config.yaml
init: "normal"
init_std_o: 0.0
dataset: "wikipedia_en"
MLP neurons of a small language model. Each row is named by its layer, matrix (gate and up: input weights; down: output weights) and neuron, and shows model dimensions 0-127. Each number is 128 + 24 x the weight over its row's rms, rounded and kept within 0 to 255. Numbers have three digits each. A neuron's up and down rows have the sign that makes its largest values positive.
After each neuron's rows is what it responds to, as a language model described it from the Wikipedia text at the highest values.

L8.gate986:118130168107066129093127127083173134109112175146093152147159154083153148126124149129115119103124130140137094100148116099134121154166098124121089105106177099119101117070099126141114155095122119158130163132096095178104113101097092140124097120093115119053128143114158157144129117162152150131109087139124116102107123155133148116088134148102129097155170126142100130169149100129113131135144
L8.up986:150119174164115118095105137112104140139156103125097174108161143133157115137135144120121120131101149124108151111105124095118115118141103098103125124128164132148101124171113069147103117077109126083125111132124117127083096139167130117143118141132120151121114101123131109160129094163101121123075118094143153098152107137145107105124145128096130141129104134065102150127141138137133121132081
L8.down986:120164119117101122119139163106092123123162119113132098113160098126109207128079129115139151124130142128156131129079159129142088151146170124156127113120109087151123111157099161166132131101174126142177118147127123121124120097129136125085159110114108149148076138092171146138147137142107122150112122146171154103123122142130143127132129138132107103132109125091134132116111151131174086110105
Responds to: Fires mostly on a capital "C" that begins a name, acronym or word in lists and tables (Clyde, CFL, Centro, CONCACAF); weaker on mid-word pieces of names and titles (Bianca, Elephant).

L9.gate643:110126139111153104115125139154176104158118130106101130087083149108143134123130112142056127117165096130103098117109139101123095151160133095147143121120111122143112132127089161137140187119130110127139117125148104107101165131123169126163110108112163115080109112140148102119152165078124135083151105156096119139095155157114137132136113132094157141177145129116122125120131095135139135111108
L9.up643:130150128127125145085139125145126138137110114103109144095158103073102146125141154132104141146115143117102162099132122114135115103141137097152103167101113086145100120158106131092159157108076118110104122128174161144108113124136136157103096109099134149104103170120163151116106173142136097126142110109120123111148153121122098133158137156131138113093135184139109147143140127127126105094129
L9.down643:161159128148132125158118153152116138167181130080091107075151136133111093117141152148105145116155120114103111119164121092113095137127125088127145121111153164165114138117102146133152085159132138157111119073117083113113123136124156106112165144137157116083152123126140116181129104110110122138124149097131092091133125151144174084120151104146121149142098184093119172118090103156164107151132
Responds to: Plural endings split off from a noun stem, such as -s, -es, -ers, -ities (photos, carrots, lichens), plus some whole plural nouns like people and supplies.

L8.gate136:168106153078121098162131131115116118131097124114110091100145141088126129108155108075136141114169112196103132151128129119107107150136129119133179169130130111127109101117121160141129194111142139086082116122085144138116131113121118107178146128159160118144113133117090108131111102130177135153113129090102145127143119104125107122137150115179163126139141126118117127138157097156103152158101
L8.up136:151129118136143115155096126152154121153120173158104126093098110098094125131142137098167151119093147124144105122177132155150147162146113116170133158123083116128145123171138155126094098100141142076113105104087099127150119102131120138126151127107143117113087138132128119095108120126120128107107164128164118161135106163125115124103114118142166106094138084160093130089144125154108162115149
L8.down136:135166118138108110162126115153129114094135118162160159130142143125117106115161151123176127114094102093125162133164121129112116134130100156119146152095138133107142120142155103142113117124098163100105109086101108104108120156150158138112105158152127172135130130162151114126070137105153150103120166146165112144123129128117118142107141151162101172131163103115137155124111128165115161141101
Responds to: Tokens that finish a place name, either the second word after San or New (Francisco, Jose, York) or the end piece of a split name (Newar-k, Eindho-ven, Toba-go).

L13.gate5:146076136137143156145133147147118166127095113121078137135126139131121125082185117130118120098102153108144108110127149148142131093157133128107144124116127109107159098141146104121150085131153121170125157158120106115182108124126113132180123117175093090108089125123138140133143152147153149107126149117126139138112135132123140128144111133106169132120087120123149091134147170140118099097107
L13.up5:102093181159094131094121147133131162135163128093101142129130110098095162117139138082132152109110145153126119132168121116118103130147150144148141102103114127134139107149104109119097096086095108109113133164122133112139088127101110113135087099162128085132089154108158129156175145112159159146087090154148124117122191075166105089122147140140144099118119094135106148106102122146132112126163
L13.down5:155134132147137085115148147102128120140109182154148165148147086116105160109118134110121143090099133145132100149131114154086123138121143111128113098109114114133155150158178107111142129117103112170121122159161102098135088052143118117115146078159155139139118115093137105125201153101131098117083147130143141153147158069108157096113105165144113131129168136132119106126149128175142110160126
Responds to: Opening subword pieces of longer words, mostly comp-, app-, imp-, re-, bo-, as in comp|lement, comp|ass, app|renticeship, bo|ttles, with the rest of the word still to come.

L8.gate578:166155143141174115121138144133109123086142115181132100144119161091106136160112106107118132161157115132114123127112155116126147117164137129125086127085121164099131172128148094101111135128119115108107116147091147102117128160101155124099144138152121088118145120138148118157144131131121127117146126166170174179090086105171125098177139143157100100134116084139154160125195132140103153090097
L8.up578:175115147165129157109118092158118116137109182146094161119149118151142137098070087104147158133167119113151081142093110135165135113103083095072157119170122130129111186138115107112130119173118121127154182164159130151124131133143119119130142117152129132115094154143082149117138085121118132109109131125095155118159121153118160152114071207149122145115168078117127075124126139134117150148079
L8.down578:148153137134130161151145097116098148130089119153096144077184150144139149131143106132137052180103123139162098134105137118130114115139114115089108127130138099095116143141114164101151171096098101107129124112132098113109134141152140084155141112173137166137130125088144153141053144108141145142111106189119160141119140142144135112191177162145136084125136114108181118122118147179129114133148
Responds to: Opening subword pieces of longer words split by the tokenizer (s in absentia, pen, ru in ruins, ven in venomous), plus month names in dates and Time in infobox time-zone lines.

L13.gate481:131103135136141156141141110142160140110126134073158162127152151158115134131154103133109134160152104128094115161099139116147181100145130166139169127128148117156183104108102096111135159120185126148145108100141128095130094147135169072111127132121132127163123102155171152124127126120085110139158139134116134121126116135145101115106118172153104114089158107150106158167116106173118154119120
L13.up481:160114150109106131138111113142128139145144156154101113143094128167112135161151087088139126131093162128137071162106104120134136179127157155134136134130091133074153115117109110128160147168121130159098138126126163101121158115120193119104107132073143148130142080091133124109118129129112074127188122171113127098120150136129124125137151127096119156136124095167116112140106125137135155126145
L13.down481:190140153156124126123122121099114169147119119149110160093146085093123136089107140165099114158133108110121151175120132130127102147137163134098156139137101120167172144131119101122156101157122167109098107144116120112142153112120147116134145085137144142145129111139115121153159167101141147145113125154129146148122148096141129097083141104121104158138138120135100116119162123107117112113125
Responds to: Capital letter pieces right after a short prefix or initial, like Mc/Mac in McKinney, MacKillop or the S in U.S., A.V. Club.

L9.gate241:104126115146109121139176130161080102126101102147120142132100138080171099172148171116134110144146145150143144128151105103116119122137127192127107098133148134150142138102113108122162120132146129137148102156083146128183153143113117138139157105109133140112161128114109126133169115156145096120142151091153147158111137188106112122101145086171134117109147084100142115097111144120180125110136
L9.up241:120154119121128148129169159149136134114147129149129098104175166114138164154183119115127088167082111115157118134135102143113091131122137145129126082140102115130130100107123143138171158124131145146087142115128126134148120109096117109104154154100118085148138156133073089127163115151183176119162111133104123144133163140150161094129104136142118111150125126102196119108190144115085093138115
L9.down241:087097142144129119154114151151147135086150133151154075155090153122152105135163096152144117123120142088123141139068137129075081074135139159153116132118146126079128143114137148130158128110143095152119132189102150117117202127149144115141145173095113118154123138103132150151184158104122141102146126142108151163133165116127125122133123129133124135156145175175153118088147128138128125129115
Responds to: Chiefly "of" in sentence-initial "As of 2010," date phrases; weakly other tokens following "as", as in "as an actor", "as a driver".

L9.gate975:113132129142139140145109138139152166119141104102121116128134127138136126148147123184082103130112128100101118126159137130125144152123105104178135126109112108151085136139085148128116100099148121084111078141137117112191110096157120115142141167098148145156163109100096111094141113144145127157136136131092184118184118132105159129137092122132122106135094090144164172149129136174133118157105
L9.up975:119127117157109105112109127139153071136107119118077150093128111143143122133133144148157148177112149128109131119117124127137148156107145090139179111074137120143125109159136090142123142128125084160137126158111131144147129128146123123116163115088102087064136130094165098139117134120131121137128085142148090119091107078118101108151093136108088102139127098114119140139131106125145131121133
L9.down975:087133110159148123188147118154136137128117120139120141113161112162185144148109124142115144135174104154126145171127109144152132117120143106175146123141113143137154136121134134128152125117157122143162137103156144124107130138192133147112159108092114128177167139126115129135123112151166138154136138124122106114119109147159136115116116090142080111168105114150123129137142150145140115104112
Responds to: Capital letters right after a period within initialisms, mainly the S in U.S. (also J.S. Bach, D.Sc., N.E.C.), plus scattered mid-word fragments.

L9.gate99:149139141148135152132126143135153120131164160146123115145099114120132112105176103106084096120112156161115142139152128144139149119152132115115071084089135127109108099133108114136115114075153118139127135182095130116135201113116141098124153123117151090096108153134139104126137156128142160127157132131128128156112094037160099100140109135139096134103073128142097107133146130145125119128142
L9.up99:150141175104109138131133122157148112132127125101126132155138133155094134105142136147107132117088122117072149130154076146140145127087128109117120143131111134122129103102136127086137163162146138118070183158115102119126158151107147126154103108108142111129081143117134111104143071111129147190170188158114165135098108143186125112138117148127114103117107124132091109157122129136130114145092
L9.down99:117114172104106102095119130106105135123141131121111120105109090094118148101136112100164152155145147133164136136115100143134135118144117097160124081102134149063066104133107153117097140147171130118128152103130108143101119149154114124209159097127164138146149106114081111103126142081136088132124151139145125121132099120104206106121106127107100127140152122125130099138106122179128081171162
Responds to: Opening pieces of words split into several tokens, mostly proper nouns or rarer words, such as Par(ma), C(eva), fo(untain), fo(ssil), A(merindian), On(fray).

L8.gate402:116105153103150104101160121113076140128134130180143126097127127091139171120149142128134126190116148165177123178153166152101101125137096136137091122116089141154188092145101126137111128112044120106165120104126099144141149126154149156151133124077122106130103087177075136137126116107136157126080129147130126125129169131164147121123145138097121122146150154095137173136098136156146108129087
L8.up402:124115139146179127128137134097111122119155094119136167131164177092151125113141124151095112154126099140150156141126148124158156105110103124152157154160109166138101155098120123114117129117096104088093138100155092136144147102186125124193127124129093100148146109124175144159115174141115156117157152077131140161135140138178076139126127095129103131129161127107113134116109116170131117148109
L8.down402:099153172183132103086128139131124129144133137165187157112113101099126117196131185065106151118120124105138095081144123091070116129125144131108125099146135109141122123158143094146138130115167141115112152084144095139127118083094163151126105063114166159116113082133144123148149163187122131138101154127138126126101170129072128104124152126078128149133125114087120162139143158135190111121143
Responds to: Second or later pieces that finish a common English word split mid-word, such as pa|ce, ma|sk|ed, tu|ner|s and pi|ano, plus some closing parentheses in tables and titles.

L13.gate404:106119122109120144118175121113115140115141145138115116134160137132116111120119118132102120208135138088103129131102117129110124097123131089132100089140118103135139079130140153082122132135169097177111137140089079116148109166144138083103150122165128100119148109161147116150105081120125137152150129088109156127146146097159172138078163113165127097115130147134115118171157130161146095118126
L13.up404:150100158099153148154147102117139143108073134165152121134160102128156103139129121141093115142110114127140153158160131115133139139145125118136149122127121116152128138158136163087100162145164086147108146121102126073132120102140173135074105081122136138124127154137129083134136122135119134149140144106090154107127152089164140152114121118144121157124113127080153125128145122152133119158101
L13.down404:124124069102087145161144086105116099119122115117138137131165169121149122116147145131139093129157102115108147145130143149171113202077137158138119132124119126131129147119099145151165163122123098089121128082143114158084135106079116109131129089112156119186138160119167151132144145175129137111084139143170120081117121160105115098125133138120159147098114122125131108117137148111133128109090
Responds to: Tokens right before an expected number, date or time, such as was in "median age was", Running time:, As of, On, table pipes.

L13.gate877:124140120145108116115116131131105106145129156125111143116126099121170077205175122135129141102126163107185134140107142114130119125148120142129144149099123142155114144169127104102159156098123147081109183126135131099142135126120100148082132118112103163115142172149131174131122132142117123139116106104117130116122150162121122073130157137090133191160129131139142129125118179187120112138135
L13.up877:148120098144149136098115134103098133113138126097102173132124115150125115164118142124118118126096132133133162149126143152174139117078118125150150117180102132139155095172147125127118098122148166113149131174121170175143124121113128154133124124088178113120137125164123172103117094133129138160131083120136144106136129134113106086094154145100131170100127098087134142184074136107149121122115
L13.down877:130140105124131144110110142121170132135117121124170099154142141128142131100148139104089123118130130120104145102097107133125138140091141114184147128115168136148150144081124167087134155149099105171135103126127090128081092155145109131107160121155187145120151092088100095113145130094145129165134192135114081130119155088126149141140100129106117121129166098136091106092150071126160162124072
Responds to: Final piece or head word of a noun in descriptive text, e.g. genera-tors, mar-ble, heat-er, drawing-s, or compound heads like mental health, retail spine.

L9.gate319:141110135133142149117168156115091112148145146113143117136150124115130115109146154100086104098111109100177115116147138058119096096146060124087112195128125136147172123083093110144154121116150156151137136091130108093161103133160094111135116148124123139137134142132085101138087178108124147164081152122101167152110127114146114125142149126137166158139141163134145121088133100170124184113156
L9.up319:108179135129128101099152125121110126152091133122101165115138112058109151143044129129138158156132166110115122124157150122087115138153143127130104125142107161126107134109083150081128105134128160117150159133122103151100130120111130132128110119093143125122089157112124120119105119146097126129131104085181125134118127119163143145135121091127167104140101140136103115156144144113132097142140
L9.down319:106092117120160140107163118134137175105100153122120147125120103074101089131158149119113111115140159160114116142139138103110139104107120122149092147158133145112119111165127093105121124079152157179131140115075104122176139145158119080146132154096126111141108116108138137152112162141129135103103113126137120110121140146201157142128124096167125110129122104101152124114071147138124097104142
Responds to: Word-initial or mid-word pieces at the start of a capitalized name or title, often a piece of "for", e.g. For(schungsstelle), E-ver-(yone), Un-fin-(ished), Be-yon-(d).

L13.gate351:143113126119091103119169139130119175139106162129081118148156153116136144081107133156098087123097161161155155103156113137138113158135085102130103143113104142122155145135128123111161116126123144118135145139110146131145135121145158126121087091129114123111115106133116112116141134115125176079149137114137186157094125128139106117143109101162173093103121123141126137132156187161154143173138
L13.up351:093143121159108108134130111185127086159079104145076136135173132102149115118143133117152056086127115124102160095145130119126140106131126069139147132142140091122137103131115126119145123157189154129102125147187090151211123130117134141118125128104120115140117156118125141097132124096156124106108115114099170173132131117092136113115149124135149127116133125111128141079107146146105087096143
L13.down351:107134114162123132128121153129153150151123142106144161130099126124134097125132092160171149136142108103120146133131109157112116184155127119105098094161141104106140163129143083114106128097112179102133155126136137172168091127103067123113104118154105102135134196126144144144126125131104132106129119113116158124158138095055094097117131189112137136116128111129088124115147146140138148082154
Responds to: Non-initial tokens of multi-token proper names, especially sports teams, leagues and places, such as San Francisco, Tampa Bay, Chattanooga; weaker on mid-word pieces.